{
  "norm_eps": 1e-05,
  "attn_scale": 0.125,
  "init": "normal",
  "init_std_up": 0.0388,
  "optimizer": "muon_variant",
  "lr": 0.00855
}
MLP neurons of a small language model. Each row is named by its layer, matrix (up: input weights) and neuron, and shows model dimensions 0-223. Each number is 500 + 40 x the weight over its row's rms, rounded and kept within 0 to 999. Numbers have three digits each.
After each neuron's rows, "fires on" lists the tokens most often at its 100 highest values on Wikipedia text that the model never trained on.

L7.up319:625470494528479501556497540546453492562450523491543519513468498504477460482483453521486538516504505558547473517489503535548534619513484474526508541504494504481445552482531409512486538534500513542494486491508464452497430467577451508531493510498526498553477535453481467524495501549423424531517482547494500491447517539471510508443569464442573484443506464447530517501519497504529477509486441451520499565485521529428523499543519492562527513536434482439510486543569519465471465556469528473494533443496517540461507510496492438485604405496500425532559442496503513524494431516512584489553521510493438504533431510579513613517463531474425411474466492508499429461455515496580577494472
fires on: "i", "1", "b", "$", "2", "in"

L9.up356:460479503467529503526581507493631493528475465514599450489472463490488463500492550462439577489445491423453512485484561488469552500505433539479513529475458505533477569466455471511476526474411566494506459434479542469488526521496494539479479536439529498591483500516547496510574508517458505515533533468517546468552499584499492560466463454569504503550520472569572478516485452509459501510492557441528541533521445499546510461495569493505460515479465473498508566567606487454447506460473479504540451578451579437484430493505497490533510501569463488456488461491402473519497488432505439500527450526475457560417534544456589503507499530479485504476487527476490557461503552540493475478488
fires on: "m", "ran", "st", "ro", "le", "v"

L9.up550:493495531509429548478487490507507449485479498492425449509499478468430484518504494529451475521495449477500491478487441466455567425512562493615539492540489506494594557473478542453500510493530490431427492505539469543465449500542516447469567437575514515484507467448513566426544460473530509504466506500551547551515496577508475534452460527500502546486546550499513468479520549516496512440525501493501568530533461578555472567521534581503475472521471503491546636481504522559553539577476542552491482400507499472578462496423503515496413535472542510490452419485486525495493537525483489503556444455429471549515462466523480492485578476478471470584465457540443493514493518478461509491467
fires on: "he", "s", " A", "ing", " to", "r"

L7.up776:501442529537438558502477555430506474489463556537473477537556444533570471541514513472471465534607458562450457474459451527603537485566487550479482468570537498485507477530471476494502487516439502516497465514534515449506542507602457508473554510497433453559507482544465529510572485477487459507459497562444478484436543514466489476481485522521478486521488443456503469479521477535453509538480505485463479508506559465432588569486410522482443554439483445430528511493488434561580481511548435534539440533534486550451524576541497473547448494495560448506509542556468549517521544554552524459423486477550474531508473517460468544521540520437487507452499535542499562524424546526511511506495
fires on: "er", "'", "j", "a", "i"

L8.up276:466491453484475495486397563508473585423511512560545462411512554534486502548485513484523503570550511445554492639479465523510474435540532518518501523480526469540501551524475505507581497437452517451557567472565477480490510443456482489477518510502475478528488523502512449527493506440480483482435455516447514524463499423532545488459509453439485518495464482458490564489455480520586453511417468515479490530493511539465473535488546510532459439496503547522529460455445511443456477542466583484487476595466474538561517481608472530568514458447561475488511556518487589535510499493486527556513520500521440550497524454454486508533537530506472433567529503426496494450531490496493565467443
fires on: "z", " 20", "g", " be", "w"

L7.up583:497470548478462477503453468438501498542537495501463426488509457475446484549445453488486489571562548509471419551505430553476518451597496548593440449521543467447528524526510563537501426490563505518572497445535537569511479429485447487496559446494466524545481517419485543522517453566522458453512489514507504452573467559458526501464534511497501447504446541499509509493409480475519543464509508500473450501480471515553459516509543460514502514517457521497532583454565515548534489540516504413512537473477456528517536523561461605492465416536573508430538563490563551493498450483443508499482528543495534504503484496524578497509539469494473430579474508474531544467485434537529526467505
fires on: "z", "w", "ug", "ar", "s"

L8.up694:478503554504509558556550541510481437526496478467433481482521491514501495552478505525449460493462488521507504466499488564529495434478555467526424534524495478520507528536467503526435434543541476564506478502482525547496469480477526560531478486507483459543442503471532464433564475530485458389524475514570541514414469550437480532475520498517504511507502567447522536413489520584529435454480501484497453501514514482537494525541478491513513433425464471494406422543523496494514543467482527519532449577447508487542489541500512508483518517484490471483433461439457497581479548566516554493490546477487605543478493556570534554427521489430528439555484591531493483509517495465444574572396
fires on: " to", " ", " G", "i", "b", "G"

L5.up583:460490529530566470492529567521473507536561532568477466515521533538507504474487513500504546497509491498566472525446505533521525530512479533521572489511469367440494490572444457454461528467510465507507500496507464483516529535588523558533426463401450432457461470461526509481499502475459544500483499465498475578514451538416451485383521441497470503498484494553553544478460467489480479543474537514519501498514476522524452383555511527438497501510453560546441514439521533508511590503527552505532437501549419567510502466554619580432466474484555441506478467463507503556478504491503475464463472499541467524496492484451451485458512510532535510420517498486521503483483474503548555457585
fires on: "ed", "h", "ess", "ing", "ang", "o"

L4.up221:466505475526411447458521443549529480556463479480515431505453497526423525544503406495514470512466489530472472520535514479518523433474513454527515495541493475515545518377518567550489527460521595469537519519488529424475533466529470435484530483555461532552564489513547476469543435550463572464517493551539499467479490461515523471547457438549517489483433565485556535538525496520548481485431488519523480485540430534568493446534480542428472425492563577485450579558543476522495459605476560482430527458451452484493557549432453528451526537487484507504494517483560509518498508554527491490505472558525527535520515455487573493506489558524497466477496465478449516441519433437521478472493
fires on: "y", "e", "le", "ation", "-", "ity"

L4.up259:498426510523470477457483440421550468510519418504495504472482486528563540434490504541446492547408450494487464508547490491451526510526483573538466538484478526495420505552519554586493555450545513501505484487536463476481532478587548483546470473526522473527459446531560503570473520439414491556563536452481502488528512521539544570505453473464490531448543539505551548480532511462411524524499493527558522514538441443468511547566505432531434557480429481528414493506565449548529497492517518480548540434497520495454532522495484455538454502444549524544488514477473485432499525549497506496503507475500456480500419508480432553514543503523440419507488475507507508577496576428488462574568
fires on: "ic", "p", "ol", "ond", "st", "f"

L7.up296:453509455543460467545509500517505533506513496430473534521470517537577480434500431520457425481523493455572614495476455492496503480518458500493477513501516530512524389560534509466459409483438466443432455527420562505537540508485517481487559433492490507537487484484496425558493545541444509544497570516521450492471499477494482517476523460540536532536534553558515530536580501482496495481490443475512490530498538480523518524481568568468456478448448532526496456522410516522519568562513500447494486509505517531508514561483538500508386511488412574510511430531478557488465575533604601523492514516532504552507534466536511485516479557482541482545524483495427451520445530560486514473450
fires on: "ur", "-", "s", "ce", "n", "S"

L5.up519:441497578516472468511545531470468471502444478454544503528469434556495511520548462512510512532466505559553531521481492441520443526460507455511451541506549473550525523571548532551487485430477431440449455482528568518496386479427483519526523435523490500494460532477501510474438437565501561511489491515482537517549506607556561501519533545552486478502473457495594552458543468465485496542544504433474455450471557462500509453525523490539468503518472451606521453476487467479530558444452449517548446567468475546533553501498540483546544532543408489529479481548530491514460512495541538454471533549526472499486510468506430458539458549503531517468486449415567514466507580465483438506463
fires on: "n", "ed", "orn", "et", "an"

L7.up275:471520522528520461477516462515490624459511521563477531459609508527516510506436501502493461525517493460515451595523470474527555446524418463491469463423479487541545547486454489495522472495525376514497572550539493444553509492518479518498553507511486525551576489492466439496449487509538504480612479439439484473461491534475525521481533525528453531366542517518512525506455511532476503442479456531547566480461504512528438506498500536504572446521524598468541488514541508516471412499541496520485443582504508492554410531545465558513506498460536485523432515518503484494498516586541452486441476448512488473497514517439475578483527557486503493482505409465469499520497484445497458486493
fires on: "en", "s", "al", " for", "or", "il"

L9.up151:527561537406504458495474539462443473478526464532493490526559519481537499495565422493507503490568550531460402537431559503601502476506477515500536520514544460485455528488487542493580407479498477539501550459497540481494532558508534497520483435499456423546528469516461461557579538551548519475555466515479506508487545493475501417486492470538599529516527491496452438531497472521409547413484480439478504536558504574532465543507519484524447541549480522510466508489506467482457512412489490550512415488487528549523502530499512410506455455509561501450433493513458507580480448494556558466477483447522445448473487485497551424467519460488550521513460488529494587495517496551476548476469
fires on: "w", "z", "'", "y", "er", "h"

L4.up671:492527433484459547550498498489491542537491504552485556477505523481420487498553458484498502566454402491538500418520504532438438493545496500503527463507530474448497492465475546530491473504505460500445493522464507543543500486544470432507514486477460495501532537485529439532504558529510514430415500579508508543424552489487563497480487459473484446461442503540503547448560461496538496437528482618490465501567539513562447425537541541534435512490461462486576529483463618556518504508514454535507543479501449505535435524451489497435449486511579570504506445445482470501513482570574393471489520412483527521532438561542503466478518479499498496481531520543505508548502495500488505518385
fires on: "r", "in", "iv", "ing"

L8.up144:453504506442487493501541454434471503492520417478567474399468530507530601532465478467526535532558431501457508531454504511514487492529517540400496546564475483489428500526449469491500502457540470567524461474523515473470496468556518511516508555502491591562566525469533403378501503550570503517526493530483467483565481478595482517508528495534503460530532470448509519468559407450473496540549477563496549476539480527540508485571512522463462482506499465487580424486473481514489485513508443501458490488474507496497588489513479462559480470538578486556454467492531456453521468478510455479547443453515485513556497523454529498442537469502484485522554370570486520521556469494448490521474
fires on: "y", "n", "w", "ass", "er", "en"

L7.up406:519513458562495491452410505546466482465503520494508507484506430428572541456504446509521464541589528516475520550466444497506495545455418536473531505524486466474441514492485532513453530539496495485561568568485495450502498460513439406540495501520516523581466498441499511585429484541499505473583412460476488439495477487490545543402430528516509511563517479519550495527447465571530485515517510489523497514551426462524480512543546516479417474534507453475511497453518529549513432615466460536483523496485516411540542433536538511484542566565438514515554487467525494450550563549478475547433494501461468519497441484493578513552487520435533502476504489521463518500486544496507450437527
fires on: "e", "ic", "a", "al", "ence", ","

L5.up158:440485562540449527500485448500599505555441515489526493521470425453511488533462428452561502471546488533515396505495503566489490490516467537474519553556481565554495528490487523539500501469532522546516498448487513451506560465547498468463532509500408493545549502508448584550474425520485480476543526474545516481515458467474518432541471479508476502566487485506567542476466534490558567502508548564504516472513479553414463495499555442549478546469478511451515529498493491495455432537530489554478517453528430513447528554510462517554522577507498548510524523467481428475569445539454534492459443495520419547564517534551572523503505504464585497443529462485461585484481510571537589532451
fires on: "ly", "y", "es"

L7.up373:430541494448464425484510446516436503504459521472502429412526601494477525495525506431492503506548514428548515504492532446506482543544423501542482560508451507508434434507507455503464496522551440457545508546569544475517528478527521502546509573466484388509514555495482494566496455501494536477521493495532541575488493462563477506495428520499467439478549522533517427515529454545475541517501535504454465486492463454486545492539561509470464517502461512459591501437459493543524466511414474547543490529529530511585557423639471459559557538497500560553530516540541481477485487555438546471517533583586498514535468474506493485502498536510482490487495539491555499466501458465480553503524
fires on: "um", "am", "p", "on", "\n", "t"

L7.up445:509464510516456519528515488486563519415497539512501444522510481490445469575605516456612456478604453547521494484488513495423545459500468532484482487603533515498484442530520520471544549441549398506470476525469472569532536511537496427484529482496465479521527457502544459509489530529490488475446523478472478519512492553442506494472475475506522425521465556485599424494447555529475515500538481590488408519578522489511493464483527553505490450466433491532542496516580526511490506479493445489566472473548505533500512441481560487519472573435454466511489531516449498474535490553488511480591531515442468487499544473531448501489444456473392497489492464534490540468518565521453541567467
fires on: "er", "el", "-", "at", "ion", "n"

L5.up141:490483472474493535502510478504566429464526455491579496507561526521470565481463503460518459506474548461503473377447412514499443527494505483512521487463543557497604461481473479516404502474578518453515482484522483521525477511489507493467488539456648457469510511476484511569422461484442551501505561485505493486486522605538422516476542537467542468514497508427507536455515504524456476485551509449559481554472470519472486495554482500515530471531504518472459566502472534549526462516541447527534546439587549521481566504498554472494454455490521522441472543453552536506527468548456494467514490511521516442473475397546491535558502535477469481570514457522553411451492487419495559514491
fires on: "n", "t", "ing", "e", "m", "d"

L9.up170:433497517503477497501493546550553426550573516474505448481483537519593490389579492434500532490547530492539506481553552598564552501453446494517513480514547407522481578493555475517473476592504470419484568536500488469525463446484508467543523464510487564454497455492523516492481566540499478464540514486506461446565518524475501456527474451486510575527431491514436467475461427521504505516500453450443521472481474538458441506483461520487480491498468421492457465552451535573497433546503530535499536539543459469491462476478476515517469475480513497479545525427531501530488452565511450546384517564446466510517462541500574504529460543494557569455458508500495507539478523489520574461520
fires on: "ic", "ep", "ur", "e", "k", "and"

L7.up36:563525431498539524504511530501527504528457480410500486536548547563487495559474537414456476496487545525561468497502482504593449528491520449556501460526542495562608478480448538553511488427580510496511401528457471475429428507484434502507523508586502477527470487440407493512560506526512496529506495476491488522490523477516508447505452490510468489488454496563482479445566535448480481517554479440484509568507508464433437555500501460517493481570499443491512496530450464525413533552527573445509561519453503528512470518521486441428443464539529534550462526529507456517510480574516532513455455603491483518550459508427456543493541486511543519476543505451529483556442552492475494572508
fires on: "e", "th", "b", "at", "w"

L5.up420:461531535517423562465485516475565541541511584586466464467529492528480488560475525528535546556506454473500458515516454558506479454483509505492533508493568581543505561551487572480484430457547445489498574559519419516516454526508566491473589442517455506502382471501515486502460498471550539509468487477459556511519498515486508568506494499520490515488482532471448532458554504463490502528552451507451523474496493484575537467489461486436463478473455536453475505548511515447506519538474533479571603462508429468538443525525485519568471528478472467486417464590497530538469494511560481507552460445556469546505474507545476517514426527448461455415548459482498515575522594488497469464458
fires on: "he", "ing", "ame", "an", "es", "ow"

L5.up283:503575482523485486500493531477528487531502486484509540427505451484425542465450480446496538505549473465540583510502476477441447480517464497474426539593517520479623466476475507542537469563431440460525497450459476554524476539507601474468457472478381475496432493508463466462514556487400466482469550491480497459573505483487547526530456520498511538539479443513544463562546570502455529462479527542453468457413477540478477527433400469451485538499517477486455534484509508524496516524530529461509511508474472486491456507442535544559545449503512538551466513481567465510484513462538512529504467491580491564495484491580497520510557494574539471406568520496552473470528570535516535485487
fires on: "al", "at", "ed", "q", "iv", "a"

L5.up339:475567524559488578501524480577528461555578548547509444465582458481556584470573481583538497520577453559473564516461473484518507447461544574476501547512513495450567452497493499517507455527440516480548542463453475513555547508554535463565481555528516529463502515548482471532529516491504508517532450445528473454537483494476579566539501504540460521598454537450500520464540514499489502489451481527503439483504476507574473505465509563417467501505500461468475485486489518501549459632506464541485526542545488476532537521485461440526453538535466495500430494503467467498584556517481495476451537480522533566452580496544498505503498500544489484462431474441442516562467510458420513470487
fires on: "ic", "e", "og", "ot", "ical", "y"

L4.up643:491470556519518468586524468471545537464560476535496461458492532541590528499524543489510546452498485501545513503528537493509495471516481493545402517393544494497462503514492466516512440460457503482526527503549533561540470438541536496539498522523544544484494488529528470477383535637522443418473504444475458563503504484471473617499463445570516534450537504563471558491487437514470512421475507459435546421495557474471431494521554521466529484595487538478485537499512509506521468518581518505435518486492511507476425506533533480530498483558524484466482515448526507513474487505555464496475405506504471487565530536486524387451520503541477537527503463532485518459498411478484504516452
fires on: "ag", "s", "ion", "il", "ember", "z"

L4.up803:568475533488472514492452518365520457518488498502478493499480511480547498494534472471450488475468444527456527420529490480446515449468475429467477513474444532528465526454479477474537541451514492465492531544517432564469458527536461534476479465456516478498473473516494587486529434448607570455495451536523456497478514535487563448509524491524533511436429477519457546477549532507529465440475505481536460474503522499433497519578495495508574486483491554465484527461512465510442542451577616550564451529503400485448505542572498547527543556434474520475560473453475485550532501499503598489562465477491535488542512549563512532501542444500499494484522447475515556517581494414479528509450
fires on: "s", "m", "ay", "le"

L8.up129:433526468564449487495527536525430530515509486447501410511440438519456550525537437477565494486558461462429516491510527547448507496486527506458483465540511480490581488508495526506491480518472495508486424540480462527564563450481502525468456520501375496429494475552497467530534508468534524514498490509478577460528581478512513519492486573538459450504494544519481498487516508591540516568484450493512488569461427438495479487494559518469481460561468476530400484477460424523509436494447529517573509505579531443553551447528525462464476516481479547466543441483486455452455476523568446550459533504504516549482549477492503483477530572524533498550464492468468496519575534616512555438464
fires on: " and", "it", " f", "is", " sp", "p"

L5.up643:551512469444504427509550500476418497478579445516596442530509532445509529393494491446442492469432527489447451497424510478407447554590486575567443519518469500473483547474456506474444467494534475422494492505555475501439499469530487495502453522504483442522471516492593513482471487549503507486506530507465516486467446464588490452519523539522462510423483509489544415479471439564405478507521487511511463586552516439526516519561466506492513539482516553527508545533480492491508496514537487487540483525529517543489535448551484519489534498499465491513504543459427467556539549564516450461412481491547526531524517500530554567444482526550534563539482580543463509505493493455474494458564
fires on: "p", "es", "um", "n", "ing"

L9.up224:513463497475505519448507498500492604430484514506464477559468419495528550466487442481530503477565525510529497482509508518526550505522424476489489474454493594481497476413535481531616399548481500481538437500512534396476518457559504504473481504542493506550579484483491552514524554521442473521512496532546513456519565517522497440527433480494513459461468445528510514564503460458486479491486399495489504445500486524470528436529483470568460497503480498525426511526447497463486501528583526548576485541451542611490510455523454489562485473499489523496499526395455464472472465438462536490583542529504509508561459483514519499432522503585509479547467559524503512455520576536549446507452
fires on: "m", "em", "b", "im", "ar"

L9.up174:507521512474465555523497581522532416530400468467542501562483492438476492467499438534471519528571569449539437516501481477489498552564472527539491467529482477592527501477469491493409463487484554507515471474483468579546410462476478573469484480470494420541532539516491487447478529441519519450544524514540501468525461542508464532452434468476482525583534554580582478519468489590464483532479569478539518539471469556539482493511522510568520445483482493493517466455582450461533427476533499503508413591519516562477547446514511461542545538460518517500501555501489491518515485469463481464514476624482491482461474510554502502463480477514397490466461461492534522470476496491560506524545
fires on: "el", "m", "ro", "r", "t"

L9.up623:514519484453487504489513496532465551513483448528530496468539566556462512503540499476464458546435481457480549533506447460496503542544522549532494550439487524449564481480481485482491499480542476448476535538469460466490489506502538549486499497518593513558452515420554423520513490489488522524498538480491432412454525594505379468508547486487565545584457585460519538520533456495504550468455410528519436519452564542451452507506439507447452518503516523469489524512409541538509482497498479398505461481521528488490507462514531550484483541520518452473532509446541515578499526475428630590469562495506455503468499497545431457581535539428529516541530490495474464486522495508467457501504
fires on: " to", "n", "o"

L4.up464:447521450485503482459481402539522526526567457524536507523466530446530520532491554502527488482540529567483511493511518458506519497586461483438433493497494477493545488499471441439559513472490544553538534545399546474516539455453493565531533444525529522459537468530539475414540447448540494508488489521489504521551469476525516517553527454508528535457597487567456591503522437548476432448423481463487421449506496460459474500526546539494502476531403477447515482486532527492463522518582534513450486452524436501521523552509486499477499565520491527533504533485452475512533457519551511460443419514539493571525507535501607454441496490529547452513464467465553535556428515426450512472568
fires on: "ember", "in", "ary", "ber", "il", ":"

L4.up539:510502487517461527519558514453532461432470462446578446474496513575488479514475468484460494404530506448570475387557502533495512500500502507480501466484526502531512455528472509420497519502558490461442448525566495467480554469533482550541471520456530488528542421386452513501481491454523474513495477578547536453504480496488477502440464482443493478510459474439546569477479530560554485556483513519495532485465537591533498555499471437516592519468508519510532503465483505526519455488563506603483491549493518538515541454513543493432536501399487409506547564504534553519526542525505482460533478530494459543541451470512519396463496572515449449491491558422524522550507474483474581496534
fires on: "e", "ok", "od", "ud", "ib", "ac"

L5.up829:527531498523499487528542462455546452489528495462508546549503533532497540472526574488519368489485483458492498470526455502509513522509475528465479462495499608524471444463492515503534514471567490527503558440488500530448462481579539498482464486571552450575535526541498459474508486512417552590446433452475481428458510509469443508534498519459527468477523499546535478438548470419515482470524529517421412545473542467492475456557521523511510483454504456485574551461472490575536431536436555551557478516545527540448454517481556500544499510558544599537555506517519468532480524536506522457531468446507557491558505545404447542490487483438518529483478445523486542454544540525580492494475
fires on: "a", "on", "o", "er", "ia", "ver"

L7.up397:521462569483476477456490481467498489452523516412545512573484496488541534564478467526541581558534528504498501499492568505494530494603524595477494526455490536489498524511493440489490461445443493469593603530473499416530452489510436503478493509551547555524548522500495521481447555416495507502437513498418511514480471538484513438539567453495545469418532449530476597495522488518505519482524495490472452516446465472552467531511490462529496484500514510470526456403446540464522497483514533501553461540540489490456541475537461487515458482506565445427548487491441510470511460453505494475554482381480443526510489457472552542526436505471557469468479521493562512489468527459568414475588
fires on: "il", "v", "d", "i", "in"

L8.up182:451478503566438515458514483437555540466579521566535500394554504577461434554513475525475381545554461474510493486464547575541525476521418472486479495440540512487507488511518535528561479551490437466573478524544520482567478487512476506444501475524507510541591513535492454455474440472483434501479586499428525517506583583526483499509461573570492515491491454504469427513452542536513475510520464540473451492494536555452479533512517475565531491451561409504517521474468481538471484582526477474546477494542559561490502429516546599443481509534548528501512493491461480491456508462507531460497541484524481476546469443482450526423520479483507543515531499422529537477498507485520492535516
fires on: "ar", "or", "en", "ant", "b", "iv"

L4.up129:528514424543488456477596489534421545482546487500404491554502533486491533501528565421475472461558504473494521510481407528455516536521567517507481466515483433543606512529520523498474501483530483528528467462590534498490520494491453500458486601526478416494493483516452482491484467508523519559543510495492510520582409504476492489432489443538463534448462508501521463457516498523490513524531535498563522471482445469499529496510549483479515464479434517526433482494598513497482502526490537513483499512502466530488459514472508473435438616535448559495490487469599515463464459465422517516447445506576448563533514550536474492525453590534449444421495524479486508554472539469595497477508
fires on: "ing", "==", "ost", "n", "ed", "T"

L7.up352:521578499476576499537482468454566439477525468422461513505528512489471564518537527422544486522507490577403530637502463465508488470522519470472491543567520582457472496498476488473493466532540508479465506459436510487451467534489506551516458462482494449526473493541491561421504484460441554554498503507510460511529501505453526465450524415509493525516535560538499429542480503504502539477452517484475465476555480454515488441431459493565497498481535445549510533433505558489547521459543522573520524513435453482374502522462571516461454543518488485552500468490454486466542495518525454563516437466524499484505488548527483487542448468472585485483586468549566428508477573537439498521521
fires on: "at", "ed", "f", " D", "ov", "ir"

L5.up693:429490515506530466531524489412526510523466454569566517486529474479480484520558535494554550484487429508434469494509533521486538425514518505524543513499563535527515466460463439488489511525503459534532511485530480449440428478542407506460505477524496516562519422445527451532546484526468503516432504471550541515552494532541424481488531573485530516489528443471497491513517509523482441516477480543468469466513538451438385528503535503507522429415491552544565567482453456498435505506513500484585471497584569547496497543497590534480469499473482511522478489496472446433515514478543490426577577488563553494535509473498523448415552558521489529415481430547517504551523480481461449564532
fires on: "at", "ad", "er", "ost", "=", "id"

L9.up631:535436562478491541406461508471509467360421515531493616505489474458531460463517412505504481528466496466545507514520514499465547528516496580503507534490540488521489545575474518541499475465529551460460496536478470482544494528502501429525404432489574454500472536495546545503464500492490457496580510543526529501541492513477544593442389508496454478500492455453528499559449488524420492477459472438511454500484584532550464497529438461532500568487514508533560504516547547517554448460475501490556457491507563489511551487545504395582558496468504489541546545464468518479512572423524475509532479486520555479537519465515474500485534533492499532482526525526534504424491474436470516486507
fires on: "ent", "p", "c", "ic", "en", "r"

L8.up173:489434520569493531432528497541461513524444470523523478477513493518440484481490545492479536550559542473508550514513483497523524507515470557561516582493550450456533545501499447490500588476544566470581500458539545429535475513486577439479489480497479406530484480495453546479479522518450506528509534501439419541403433618566564539474507550500518521538505530505487493525506470482538545477477463427466524514508435506546459476486498541530529521485478465500526496515524467599464538506531498519490465506472377542534523483529567500431477526411503454449499485441521495476476487475426504491358527503470444462471454482504531525514576441500498463520490470507430512525514538493438506544499
fires on: "00", "0", "ur", "man", "k"

L4.up787:512456456505510513495551536542464504481566495479571482520508505430540563448447480476453459564504498511542540526448570503488503468454464567478492530488426476582497522520502493558489485440457542539482539461506476485549539538538510566514514483458507461543465530545435461539488479490495459562514450550499455471513472518464493510550388546486455533523477418471580476493538557512478462514483505498489516455540463521525515570518485499516469474527436463466472464492501392468481529466525529491513488493534515401539507550526443464526459452536519512426504523530526458415498560567470528486526468447510473560517442540488521450566474511437569462444475592564588523519566491480492448477598
fires on: "us", "f", "y", "ol", "h", "ly"

L5.up192:491541409430530482509489549567515519550491502491536448512457548566469493467453506551463461493548422559525471518486466504497470527527552478532521446449458541470540484444482540555535431555522523589488502477479479460510515463527421491514441547460577560543482548428471498568450522436532533585513521445517545504516566494549516517547521530490528540492506451538533526534457514502480503553505430515491515551531496595502499517450466541469495481558499516516525503569513469520539548512491519492506503507473523583488467452446488443564540438590503524511485531595449411515509459514496491450474514568550518474509449451528451524503520534503514385511463519437442424532531517463513465501449
fires on: "il", "w", "in", "b", "es"

L5.up243:531488485559461517430448581463511513522388525495538533495475502546531518574461498512486480524551543554459462470488523479479571436528486490477566489477478572466531434520542488507457475517501517553484554435532520408460476456493461447499515518511496538559488442563520478518523448491568550525489518562543491483527488572494502416569529547521503466482557478522519474492475479516460501495473510509447493534523527530506497473450556536480509508506474516583446470498507353529482442467526512454509470488559644496480509530533552490480431556528503460536578465470518542514534520539534491516460569506407448466477480523468524564480486521559419536531541498508467503470576463535525456523485
fires on: "w", "ld", "ot", "st", "ong", "in"

L4.up336:499463497491487510501492461481500482450550492445548497468533463557555504495535464457474496439582482452520518545485513432584486543468465481507475406462571473492623579584523512490537478507470513419506457523498489518532455455493507464470506520523444509482543541512410457563441491537506513484519452514551427512483463514527548514430480499526486543518501511526492534588527453500495456497505472393471494483518490430448478517557561526533499526455490493493531534514516472506521530475527503422501405505536496460532507493501532475457531541504533495550410502538544534495615505539522528555456485418523431504413524529520500568511555580534563429514512436501462481499503549444473475512454
fires on: "s", "ence", "ion", "ed", ".", "an"

L7.up210:475588523508479486456510517520538573475478470505542554430486434554493501488516486520488507532562511512511493501549615527490523523553492464504506501561457505541468472522494461472564517471545481487453470497471525436483574483478383526526491480483505497485511488498545483590497520509570499540565500498563531522541447494498467479553458537446582519613465540478543524449483437525520462463475523490544478518552526546517511459510540431521468462510472513468462507491487506458470462575467552564502496432484527497540521419529498555483512453477432534419452434440444445481484506525504552550516467520425505508472434593529520452541494513415496518462512503460497534419472499576438544443449
fires on: "th", "t", "ac", "id", "c", "ad"

L7.up25:545492486545402530531469500466526445473507481461509554468437512430483481504462538506461479469511542419530525468507522543532511555526486494488455423513488528508491488471499486530490517551546518544463492502445546497459474475583512494477514415537568433559519517499527424476480501483475521489528467521424534466505558527546485506446470449547565586474501442553546514414466519530506515517533398509429576502468533471491472480458562567438530412539500427489546509499488482518486502496435522490511538485478424521521534460483528539449464509536487519478481425538535544524516530560534502526540506461560512483578359521543524569508492490442576509444467467575538518475495475513483464445515
fires on: "in", "inal", "om", "on", "i", "a"

L7.up108:443533538499540489503477506482491553486461536524489505462491453483466466480528505450503569498517593450414493494463604484504552465534543500445505533532494482459522537414542454512494414473528510558462532525469467482527508464536492467490432473442523527509524490556517554501491465545573496463484515477471557480581478440426525502504438455454525485489424479568535467446466535526546575452488499507485516541424569478557485469459588475553436467554468433515546543540522447510462484585431511536502451548447469473507514481543519444441504517484482523481554467490559480496522496457467524527563551540433493497509513534465500490520533528514499521479538547490450552467386488476497547581418
fires on: "o", "–", "c", "ang", "-", "id"

L9.up161:433541515463513522463513503504497484528452501480527509485470427496505548504509398457471506573497529535539572507500539530484531426576463477508502513516446552536459605441431510532510498506476479498465426446548498502487475464489549538484405480520426465505507503455535500497554532486467499450526509475525478453508529477518476481516491486493496554488447490499485467486500493487465518469536400488496479468585457480465524520455511517518534499482543546461509463522557548495494553458553541438526528537465425526491507478516574594374477509460502492468498446497453547519545565530431528461458490480611493514499450505457484560431525462486493486506596471602469468528426573485481546582466
fires on: "b", "i", "av", "ub"

L7.up516:566491502515416481434477542515602461487433486511508396532443504507479521443522542474554485477402597440519476497515502536504573529521520537553505502475536536451517447498463574511465496497515470536473545562412483546511499477499529471488383534474536501501501484564545506487513472474502472468461449467526566526555479497476521524454491517479479452467530502499532549462449454517474432540489499536542497505436584557519501494505436493524504522484533520537520487431493510508542533547483526471556515457468476469505605507498495466468534550504483443515578524522515548438494537515440481527524466447587488503492432455504517445524432428496497486548510601436488506427431488532546525481444
fires on: "e", "c", "a", "is", "ac"